{
  "num_hidden_layers": 11,
  "hidden_act": "swiglu",
  "norm_eps": 1e-05,
  "positions": "learned",
  "qk_norm": true,
  "attn_scale": 0.125,
  "parallel_block": false,
  "init_std_down": 0.0491,
  "max_grad_norm": 0.5,
  "decay_fraction": 1.0,
  "final_lr_fraction": 0.0,
  "max_seq_len": 1024,
  "train_tokens": 245700000,
  "dataset": "wikipedia_en"
}
MLP neurons of a small language model. Each row is named by its layer, matrix (down: output weights) and neuron, and shows model dimensions 128-223. Each number is 128 + 32 x the weight over its row's rms, rounded and kept within 0 to 255. A neuron's up and down rows have the sign that makes its largest values positive.
A block is one neuron, or neurons of one layer that tend to fire together. After each block is what it responds to, as a language model described it from the Wikipedia text at the highest values.

L3.down9 [173 110 141 120 126 140  70 144 127 130  97 147 154 147 109 122 126 164  54 104 109 135  86  47 114 156 151 144 112  97 108 153 100 143  79 148 114 116 121  94  73 108 105 168 141  62 101 134 112 178 116 113 152 112  72 103 115  91 118 146 108 122 194  82 195 130 169 116 123 125 190 136 134 167 114  80 118 149 118 158 120  97 134 109 139 180  91 146  97 145 142 131 115 105 124 169]
L3.down62 [124 130  91 121 179 141 138 140 115 119 195  92  98 129 122 112 128 127 146 135 119 130 130  93 148 108 107 189 188 183 118 143  62 103 185 117 135  46  85 183 131 131  95 119  58 197 111 158 121 171 157 136 121  90 126 116 124 136 160 121 150 109 111 102 129 147 120 151 174 158 150 146 158 122 161 129 131  83 113 169 180  92 133 158  49 155 127 111 118 121 128 142 126 131  75 166]
L3.down454 [159 156 183 110  80 115 136 115 115 101  86  63 192  94 120 133 116 115 121 147 115 172  74  95 185 192  86 162 111 115 126 146  62 135  98 133 179 107  74 134 154 109 117 106 127 162 110 179 164 108 133  94  94 119 181 146  90  82  98 129 173  86 131 166  93  97 120  79 138 143 117 139 178 156 134 121 124 120 180 169 137 159 146 101 123  91 107 141 121 109 135 157 124 139 157 119]
L3.down689 [161 116 113 123 114 141  77  57 156 182 161 146 148  84 154 167 121 172  87 149  69  79 134  81 160 177 106 105  99 129 128 186 111 140 103 133 119 107 116 100  44 187 112 131 183 146  80 119 160 188 135 183  92 157  90 140 133  80  82 111 143 153  95  74 144 182 154 125 112 130 115 105 145  94 140 100 157 120 102 161 168  95  73 153 138 204 106 158 136 136 102 106 127 106  68 246]
Responds to: The first = of a wiki-markup section heading at the start of a line after a blank line, e.g. ==History==, ==Career statistics==; rarely $ in tables.

L6.down237 [131  64 162 116  77 120 105  94 127 176 206 129 160 142  81 158 102 152 135  99 110 107 165  78 100 215  86 157 151 135 139 135 208 113 145 145 116 152 137 107  99 120  87 103 161 155 128  87 136 169 116 130 148 154  46 144 144  92 103  73 201 115 161 149 163  59 116 105 111 121 136 141 153 182 106  54 174 124 124 142 156 131 152 102  87 187 147 144 166 106 173 164 109 127 129 118]
L6.down451 [136  99 144  99 112 112 123 136 140 137  46 139 131 153 142 162 149 146  95 111 222 118 148  96  56 115 104  84 102 130 147  84  64  83 142 140 156 142 147 121 139 126 104 103 119 109 172 110 147 157 119 119 147 164  68 201 153 141 169 122 162 133 126 147 158  65 162 108  52  99 115 161 111 155 119  58 184 114 203 146 183 152  96  80 102 127  88  89 115 165 179 130  76  96 112 117]
L6.down476 [ 97 102 168 131 107 174  70 155  95 193 174 113  79 149 128 109 143 148 146 109 220 212 150  80 135  94 122 106  83  83 177 163 105 133 187 123 146  33 133 156 124 137 122 120 130 153  82 142 177 108 117 142  47 176 125 161 176 187 119 112 137 138 131 140 122 166 104  89 149 129 136  96 129 152 129  92 161 211  77 104 136  85 154 123 120 125 148 132 113  93 139 138  97  73  92 118]
L6.down597 [156 173 146 173 116  89 120 162 166 131 153 124 109 171 130 118  97 124 149 132 148  81  72 152 135 169 100 132  73 130 130 102 140 118  75 141 122  97 141 164 136 132 108 140 128  57 194  75  83  66 133 117 144 144  59 125 148 174 157 196 135 112 140 122 115 136 160  52 162  79 121 128 159 156 103 143 132 147  77 114 144 159 140 117 155 152 156 172 137 135 124  81 193 103 151 124]
Responds to: Inner pieces of fixed phrases and split words, mostly degree titles and placings: "of" in Bachelor of Fine Arts, "place" in 2nd place, "ade" in academic.

L6.down78 [121 149 122 109  85  86 141  92 111 130 222 151 108 103 164 167 118 130  93 157 156 105  55 143 161 151 108 160  91 136  69  77 155  61 139 126 155 111 165 199 110 159 150 224 142 141 143 165 142 167 104 120  75 179 159 121 129  88 171 185 132 110  94  88 152 138 215  92 193 117 138 178 198 125 168 112 173 146  83 129 116 139  99 161  99 153 171 132 184 119  93 157 160 121 123  99]
L6.down359 [ 73 123 138 126 133  88 133 162 112  83 111  94 133 144 171 155 101 115  44 152 112 137  93 119 143 168  76 134  82 113 148 167 149 144 141  98 108  86  61 124 100 128 160  88 170 110  81 136 176 158 116 147 107 141 110 113 127 171 134 108 119 128 194 126 177 147 174 151 177 141 122 141 102 158 202 204 147 114 178 117 121 145 175 172 158 113 148  64 122 165 101 151 175  71  63  94]
L6.down360 [162  88 150 101 146  67  92 139 125 100 157 151 168  66  94 130 119 130 124 162 129 147 111 142 130 167  65  90 141 137 130 129  74 131 113  86 169  96 117 133 124 174 121 147 155 162 121 151 149  83 133 138 105 143 127  88 118 107 123 100  81 152 159 118 151  85 126 108 117 155  72 169 122 106 166  78 172 105 161 204  78 126 138 124 120 145 189 128 172 198 131 158 116 105 111 136]
L6.down608 [121 106  95 114 159  84  99 133 204 125 119 132 105  72 153 137 151 127 165 180 144 108  73 115 142 130  98  97 107  75 141 181 155 120 170  88 140 153  69 125 121 180 158 118 160 153 106  71 107 116 102 109 109 132 145  70 142 117  78  99 147 142 164  94 112 122  89 198 145  68  89  93 120 155 117  94 152 170 105 168 145 192 126 128 179 140 157 155 162 155 136 170 180 161 107 172]
Responds to: Structural tokens in Wikipedia infoboxes and tables: the colon after coordinates, blank lines after headings, and unit words like ft, m.

L3.down186 [124 141  85 193 156 104 100 165 131 106 152 135 122  68 186 126 151 103 118  97  40 171 141 168 114 131 110 133 112 169 144  98 120  63 143 105 104  71 105 122 141 139 121 125 128 194 136 130 192 142 164  82 106 172  94  99 144 176 165  96  73 145 180 151 106 148 150 157 107 131 163 168 109  93 105 151 113 116 137 171  92 137  92  92 139 126  93  71 163 142 125 128 140  83 113 102]
L3.down408 [135 121  54 138 135 170 118 111 126  79 190  94 191 148 115 116 115 107 105 192  97 164 139 110 138 142 119 148  71 144 134 161 173 115 168 130  66 118 176 118 171 127  78 114 100 187  96  73 159 165 110 112 143 167 152  64 131 106 121  93 181 111 129  91 168 198 109 157 115 148 146  94 104 127 141  93 145 154 129 137 113 139 143  92  95 117 106 178 117 112 142 142 159 100 113  94]
L3.down603 [ 99 148 143 157 141 124 115 118 120 132 122 111  90 156 173 149 154  10  95  94 129 124 163 159 165  73 106 140 104 124 153  92 135 106 150 162 106 169 121 150 123 165  91 157 153 192  95  96 126 146 107 114  73 134  54 144 172 164  93 131 195 129 132 144 129  80  82  68  60 124 144 141 105 146 123 151 120 113 105 144 103  70  86 104 119 174  60 178 110  91 102 164 113 118 125 159]
L3.down688 [163 112 111 107 170 170 107 136 134 116 109 144 111 165 125 108  87  66 154  99 135 119 121 191 110 147  97  88  93 145 185 108 169 164  78 171 179 104 115 153 162  96 125 129  97 167 208 152 175 152  85 162 105 138 144 155 115 105  86 174 109  82  56 166 158 178 128 114 110 179 134 131  90 138 157 118 137  98 188 157  62 105 150  71 107 136 123 164 101 136 102 129 141 105  47 171]
Responds to: Kinship nouns right after his, her or a name's in biographies (mother, wife, husband, maternal); more weakly, the or at naming a venue or school.

L6.down76 [112  97  73 161 118 131 129 121 126 105  92 116 111  97  81 118 138 120 151 124 182 119  82  27 116 101 133  83 119 157 149 104 145 153  76 130  84 127 139 110 148 134 157 151 134  97  79 188  56 146 146 185 139 153 151 126  94 117 156 142 129 131 130  92 110 165  95 111 117 119 187 104 117 151 147  90 131 114 102  72 124 150 142 134  98  91 125 159  93 107 168 164 120 124 146 113]
L6.down277 [182 169 125 144  95  78 129 130 118 107 145 122 115 124 129 114 128 161 152 169 144 125 232 122 127 126 116 144  98 156  80 137 134 170 102 130 141 170 147  93 168 101 134 154 129 105 125 142 112 176 145  51 108 122 164 140  92 130 172 142 134 120 147 154 136  85  72  92 132 117 103 135 101 157 135 135  82 119  82 187 120 102 103 160 120 130 111 130 133 141 152 120 149 114 128 162]
L6.down488 [147  79  91 110 143 152 171 101 134 162 143 130  73  89  85 152 194  73 139 117 164  97  74 116 126 161  84 144 156 152 112 122 141 117 164 108 139 151  77 122 100 113 167 151 161 138 167 118 142 169  89 102 148 152  97 134 144 126 117 119  48 181 107 124  86 135 157  77 143 135 119 162 174 155 161 148 114  49  88 121 153 129 144  87 180 113 139 127 169  81 177 104 147 106 150 176]
L6.down586 [137 104  85 158 106 150 130 166 165  96 122 175 118  88  90  79 142 115 131 102  93 183 171 177  83 172 107 181 104 202 154  98 129 134 163 153 130 148 105 100 131  98 129 120 107 114  78 165 132 153 115 138 143 167  89 141 139  85 108 149 156 131 159 163  87  71 137  79 113 134 127 158 192  97 137 165  81  82 128 170 180 167 154  86 200 158 127 193 118  90 127  75 167 147 110 173]
Responds to: The word and (sometimes a comma, &, or or) placed right after the first item of a pair or list, as in news accounts and books, produced and written, Law & Order.

L8.down573 [ 91 142 164  69 112 151  91 133 122 157  91 105 183  86 140 161 164 132 111 156 150 150  99 120 164 126 116 139 172 169 139 157 133 230 147  92 107 162 145 105 175  95 120 145 142  86 126 106 119 102  91 109  96 115 172  93 146 126 109 111 134 149 152 141 158 109 132 160 129  87 111 161 120 159 171 161 158 173 139  76 161 123 171 102  68 133  89 220  78 124 107 153 144 139 128 121]
Responds to: The first closing = sign right after a wiki section heading's title, as in ==Death=, ===Singles=, ==Track listing=.

L8.down114 [163 136 156 216 137 150 132 106 182 108 103  66 178 139 114 131  95 153 177 201 136 150 246 142  84 155 149 167 108 120 104 220 142 118  87  92  78 181 112 151 114 154  62 131 176 168  75 150 130 178 139  84  93 158 136  99 123 130 113 146 128 114 142 162 140 127 117  92 129 152 150 139  75  50 113 114  79 143 150 128 176  88 155 210 122 141 104 163 140 178 137 155 205  99 127  72]
Responds to: Fires on the last word before a proper name or title is introduced, usually a role or work noun: grandson, debut album, firm, artist, city of, Succeeded by.

L3.down53 [ 69  96 183 131 124 156 127  98 120  83  93 128 189  85 127  90 123  71 148 128 125 143  99 166 177 117 122 130 116 122 105 133 136 135  87 150 152  59  78 101 133 101 138 130 196 151 137 185 138 134  45 158 108 136 133 108  67  65 179 102 108 135 137 147  98 111 164 142 138  81  78 119  88 107 175 125  97 115 170 134  90 144 168 129 109 156 103 110 102  85 124 131 136 103  70 111]
L3.down136 [ 97 121 115 191 106 126 100 181  67 153 148 141 131 126 121 115 113 105 163  94 110 213 155 117 101 107 129 104 139 190 117 114 145 124 160 147 133 156 168  93 177 129 141 168 155 124 114 141 106 154 120 145 102  78 137 146  96  74  79  93 128 108 146 126  89 147 113 140 127 144  92 160 135  86 127 168 134 138 120 106 113 146 107  68 116  82  89 211  96 137  74 126 193 200 147 129]
L3.down447 [ 54 131 139 171  81 189  92 147 109 129 145 160  84 139 118 140 190 167 108  88 105 102 177  64 139 108 137 176 118 220 177  98  76 155 107 179  93 118 106 158 100 137 155 130 106 110 153 170 142 160 126 118 125 190 170 120 152  61 121 116 122 109 149 200 133 145 127 100 142 119  98 119 157 138  99 150 150 116 175 104  81  83 105  97 111 150 104 141 103 148 181 137 104  71 108 135]
L3.down557 [172 103  95 149 208 179 131 145 185  78 165 144 148 104 191 156 147 126  84 115  94 138 161  94  84  93 154  91 105 141 163 117 157 160 107 103 197  82 155 100 149  90 111 111 130 137 139 115 127 124 135 115 133 183 169 153  53 112 116  76 147 117 223 188  56  92 149 102 119 169 134 129  86 117  79 144 146 120 132 147 138  76  60 109 112  72 131  70 130 133 100 145 120 141 150 117]
Responds to: The "and" before the last item in a list of nouns or verbs, e.g. "friends and associates", "producer, and screenwriter"; weaker on scattered colons and word pieces.

L8.down435 [ 94  40 166 135  59 104 131 136 104  80  92  97 167  94 124 180 157 133  77 163  86 110 163 137 132  93 128 112 185 125 129  67 108 154 136 148  95 112  96 113 159 112 126 122 148 100  69 134 125 128 151 124 149 117 168 125  88 100 149 162  78 150 101  89 118 104 102 143 159 145 192 144 137 142 128  64 125 170 184 119 171 124 120 134  68 119 112 153 202 116  91 122 142 173 110 108]
Responds to: Final piece of past participles or adjectives after was/is/are, just before a preposition, such as store-d in, critic-ized by, known professional-ly as.

L8.down25 [ 99  82 102  94  97 152 112 185 172 118 135  82 129 173  95 187 157  78  84  76 167 122 167 167 153 153  91 118 135 128  96 161 118 140 100 167 128  87 110 161 130 112 148 116 159  95 157 105  94 129 137 132 154 126 104 154 155 145  93 130 135 123 163 129 222  94 109  97 118 133 114 117 152 126 120 113 117 130  73 135 149 154 100 121 153 161 108 145 140 100  94 112 215  91  79 159]
Responds to: Function words and verbs in biographical education passages, where a degree or field of study comes next, as in "where he obtained a", "She studied", "obtained his".

L8.down216 [147 107 185 105 137  93 168 184  88 110 131 103 138 118  88 140 114 125 125 132 101 130 149 125  84 143 139  67  80 138 131 154  73 153 105 125 137 103 156 147  94 103 112 225 135 142 132 132 113 128 120  85  49 144 204 100 156 122  84 185 159  93 127 152 166 128 156 130 131  73  89 112 147 102 111 116 121 104 165 167 159 112 105 145  70 108 115  96 182 111  93 142 155 130 154 148]
Responds to: Separators and unit marks right after a number and before another value, e.g. the pipe after a vote count, ° in coordinates, – in scores.

L8.down462 [116 153 155 109 107 131 120 147  63 154 147 137 148 123 175 178 131 121  88 157 104 204 129 164 131 176 108 133 100  61 166 129 113 133 181 128  82 139 130  91  51 112 115  82 145 138 147  99 122  98 115 161 111 155 120 109  86 141 156 143 132  89 113  57 144  87 109 180 181  74 106 154 146 129 143  76 131  92 138 114 120 185 150 118 129  92 168 138  95 174 153  90 104 154 101 114]
Responds to: Final piece of abstract nouns that are usually followed by of/in, in general prose, e.g. interest, increase, portrayal, role; also section-heading word endings.

L3.down93 [108  94 135 109 102 155 134  88 137 125 156  89 157 200  81 143 116 141 135 109 137 106 135 158 126  75 189 118 125 150 150  85 151 118 170 132 136 155 117 116 117 174 164 119 150  82 113 184 102  82  87 188 137 132 161 158 135 128  89 174 150  69 126 126 109 117 127 139 184 177  98 105 126 165 104 123 104  98  91 125 106  83 144  63 105 184 138 110 155 106 148  97 108  70 146 128]
L3.down361 [162  57 127 181 101  70 126 152 119 132 145  85 134 180 111  92 154 132 170 180 123 156  83 159 108 116  99 181 135 158 136 118 121 132 151 165  74 129 149 100 146 146 111 139 163  64  75  80 147 151 141 195 134 112 151 144 181 127 196 187 130 105  91 145 129 165  97 112 125 158  87 149 136 133 162  78 120  99 139 117 184  68 128  76 157 150  83 132 126 122 153 168 122 159 154  96]
L3.down600 [142  37 135  72 154 151 172 164 162 138 131 151 113 174 131 132 159 172 158  95 110  96 153 159 123  32 132 115 112 108  94  71 139  93 152 150 116 157 130 170 129 145 158  89 146  76 137 149 157 150 136  96 119 132 117 162 127 108 107  69 148 112 110 107 153 144 152 104 171 134 188 169 164 129 172 153 200 135 164  97 120  98 117 115 129 114 115 104 132 125  92 135  99 142 160 179]
L3.down601 [156 162  76 155  81 189 133 133 115 173 163  79  90 154 139 121  94  89 160 144 161 130 159 121 120 150 185 122 111 120 142 104 162 184 157 158 118 239 127 138  88 100  66 159  90  91 163 122 147 120 119 182  92 160 149 140  97 160 178 126 127 129 136 103 150 146 117 141 159 162  67 131 148  42 136 102  98 117 164 157 167 133 124 112 151  85 186 159 171 140 130 104 138 166 145 107]
Responds to: Life-stage words in biographical articles, mainly life in section headings (Early life, Late life) and died/born in death or personal-details lines, also After.

L6.down164 [136 122 116 161 144 145 125 153  84 128 135 154 139 120  62 210 106 134 131 121 146 128 118 156 139 108 179  92 103 148  23 100 158 148 205  97 207 132 132 177 119 141  92 121  92 122 153  89 165  57 105 141 127 173 134 124 156 165 141 111 111 109  87 129 121 190  93 112 147  85 137 133 121 113 175 125 167 159 126 104 107  99 115 172  94 141 158 144 121 111 149 203 110 143 133  99]
L6.down557 [120 160 177  87 150  90 193  83 144 137 102 147 120 134 148 171  85  79 113  81 149 129 136 199 115 209 170 132 108 142 121 106  83 143 143 139 172  95 137 129  96 152 148 101 102 113 106 123 181 110 162 152  99 124 157 162 188 127 106 133 152 180 148 136 172 107 131 185  58 117 122 133 157 121  87 116 128 125  85 137 115 117 135  65  95 126  84 168  73 110 120 188 121 123  98 165]
L6.down566 [164 149 129 173 112  87 124 140 138 147 118 168 136 110  82 107 132  94 165  61 117 118 173  63 109 111 158 175  75 146 120  71 140 109 163 150 120 118 105 149  74 157 130 102 141  83 191 128 137 145 121 100  69 166 127 112 155 149 213 108 129 121 156 123 170 118 111 166  94  72  79 157 122 106 169 112 102 173 118 100 134 105 109 116 127 168 141  74  76 133 151 102 100 115 126  79]
L6.down668 [130 144 118 110 136 102 126  64 116 134 135 120 134 120 137 127 170 188  81 135 111 171 143 126 107 105 153 155 107 164 106 118 143 136 119  78 133 158  98 100  14 178  89 145 139 105 166 145 140 101  75 116  61 121 165 134 121 103 155  78  88  38 166  87 100 138 217 138 107 124 135  95  99 136 146  98 193 120 166 192 146 158 128 135 118 111 169 128 122 119 132 193  82 129 149 163]
Responds to: The first "=" signs closing a wiki-style section heading, right after its title, as in "==Career=", "===Early life=", "== Publications =".

L6.down153 [150 119  72  79 102 134 120 107 153 106 131  99 117 227 198  92  98 101 153 121  91 116 185 133  86 102  99 119 196 160 128 165 110 103 103 153 118  83 131 144 115 182 109 137 132  62  89 184 154 167  91 154 138 125 146 159  71 148 113 185 116 105 141 125 160 117 144 103 131 165 157  99 143 154  98 134 121 169  83 145 111 104 119 120 105 116 152 136 133 128 131 123 158 131 110  78]
L6.down308 [ 94 125 170 149 118 147 127  75 110 115 158 127  88 115  76 158 145 138 148 169  82 147 115 129 104 148 101 191  85 193 207  88 158 172  90 155 133  74 133 153 145 127 138 158 121 152 157 159  96  77 134 127 100 103 146 161 109 136 127 144  81  65 175 133 134 140 130 108 148 133 136 132 150 165 109 122  94 147 144 163  95  68 173 117 117 164  93 119 125 157  62  99 164 107 147 127]
L6.down420 [ 84  93 119 149 140  82 127 129 101  78 149 157  56 127 125  96  76 175  81 136 170 142 169 176 127 148 146  74 139 132 160 121  93 128 142 135 166 184 156  86 138  97 141 120  70 130  90 128 172 135 128 135 139 128 115 101  92 129 126 114  93 120 124 128 181 105 153 111 146  88 152 159 121 153 173 140 109 148  92  74 179 128 102 174 117 190 175 161 150 146 132 142  90 123 142 125]
L6.down502 [ 65 146 135 160 145 131 117 134  81 129 174 134 101 176 164 174 100 165 140 142 197  97 180 119 167 154 151 140  71 115 170 139  72 104 161 173 118 110  96 153 169 157 149 112 116  86 187  79 101 186  90 137 102 157 133  90 131 147 130 104 119  86 125 146  97  93 157 136 144 157 103 142 185  89 111  98 120 109 136 135 122 120 149 153 139 103 160 114 139 103 154 106 115 152 125 124]
Responds to: Word-internal or final pieces that finish a noun, such as plural -s/-ies, ti in excavation, lit in facility; also nouns after possessives (offices, role, successor) and table cell pipes.

L6.down106 [108  61  88 163 105 109 129 117 110 155 193 143 143 161 136 115 165 132 159  91 126 143 187 124 102  97  93 170 143  99 159 107 148 129 110 142 169 128  95 120 133 112 117 143 163 137 134 133 131  77 141 116 109 116 156 100 115  97 140  69 102  89  83  88  65 164 153 137 160 185 113 131 185 107 153  95 123 183 125 126 134  91 193  67 103 115 135  39 101 130 121 149 122 170 184 179]
L6.down297 [150 161 112 184 175 146 125 170 184 137 133  69 186 107 118 120 148 152 192  88 107 129  69 110 150 123  99 167 174 135  86 105 167 108 106 112  99  96 155  94 133  71 161 145 121  70 168 144 128 126  84 156  93 151  92 165 181 114 153  97 152 105 156 107 119 130  90 157 173 151 142 136 131  92  86 146  69  79 155 118  65 141 119 122 100 132 128 104 169 102  82 153  69  92 103 140]
L6.down356 [131 132  94 169  51 122 148 105 135 162  88 114 151 138  80 108 132  94 138 131 101 140 109  51 140 175 123 143 120 127 103 102 175 121 150 150  90 158 137 111 193  99 121 135 118 123  99  72  70 176 110 129 175  99 166 112  68 131 110 168 116 122 112 142 116 108 116 118 108  89 164 140 176 152  62 113 166 149 159 119 198 147 101 104 116 181 175 102 116 127 138  90 167  97 105 177]
L6.down603 [118 143  87 103 123  96 136 134 111 108 157  44 173 130 140 130 141 161  79  65 165 152 175  72 142 119  95 116 171 105 126 171  89 147 115  89 103  73 108 101 122 163 132 112 171 150 161 184 116 129 165 124 165 179 133 133 154 156 104 149 160  92 128 147 101 110 114  69 165 141 176 144 145 170 114 125  95 139  92 189 123 105 114 140 141  80  79 127 171 136  76 165 141 125 154 210]
Responds to: Past participles ending passive or perfect verb phrases after was/is/been, like inducted, criticized, founded, usually followed by "by" or "in"; also years after "in 18" and closing parentheses.

L3.down94 [159 204  48  65 130 153 138 134 107 147 120 111  90 168 135 161  94 181 151 161 125 151 118 140 134 113 101 148  61 103 132 142  68 132  81  60 162  96  80 123 176 181 171 146 151 153 146 118 106 189 124  85 133 146 144 141 112 145  90 129 133  80 119 128  86 155 140  84 104  92 109 114 140 135  91  35 143 116 121 154  90  75 105 179 109 151 172 136 177  46 104 162 164 150 145 145]
L3.down170 [127 133 134 116 120 178 178 148 161 174 167 109 148 187 143  90  92 134 149 154 126 143  72 134 121  98 150 161 114 108 141 120 151 109  96 105 129 106 157 145 164 199  66 111 125 107 128  99 116 132 141 116 125  54  93  56 157  77 165 128 175 152 104 146 122 104 162 165  85 137 146 136 130 152 125  97 143 157  71 134 163 104 128 138 114 132 105 102 101 120 181  93 131  78 127 138]
L3.down424 [160 139  96 124 172  80 154 126 115 150 101 161  53 136 145  83 157 159 106  97 112  84 117 148 137 109 144 118 165 100  86 154 107 160  92 119  67 156 128 188 147 148 116 159 132 149 137 136 129 167 132 105 235 120  66 127 160 107 141 184 136 177 123  94 117 110 132 146 122 106  98 174 243  91 109 119 171 174 133 180  47 161 141  45 112 166 131 160 135 150 154 117 127 123  88 128]
L3.down503 [153 114 152  73 143 152 128 112 119 139 172 115  80 122 158  98 146 130 178 159 135 123 121  93 103  92  85 169 132 165 101 150  97 143 102 111 132 159 142 138 191 184 120  66 131 155 110  96  73 103  95  72 189  86 115 100 110  92 156 128 121 126 100 130  38 129 182 239 117 121 112 126 187 167 136 139 137 123 136  93 138 151 104 137 139 126  87 108  98 105 158 110  87 124 100  81]
Responds to: Past participles directly after a form of "be" in passive constructions, such as was completed, were made, was opened, often followed by in, by, or to.

L8.down420 [105  97 131 126 120 126  92 152 125 141 133  90 123 135  86  92 131 177 125 185 137 139 142  56 146 118 155 130  94  80  86 161  70 128 104 155  95 118 132  81 107 159 142 153  91 181 113 152 162 106 188 165 173 142 147 139  83 121 137 122  82 193  82 115 153  61  86 124 114  84 115 119 171 167 114  62  77 136 114 120 135 146 123  89 119 143  89 111  93 106 194 123  86  88 158 199]
Responds to: Coordinators, mostly "and" but also "&" and "or", that join paired nouns or adjectives, as in "social and pastoral", "Film & Video", "derailment or collision".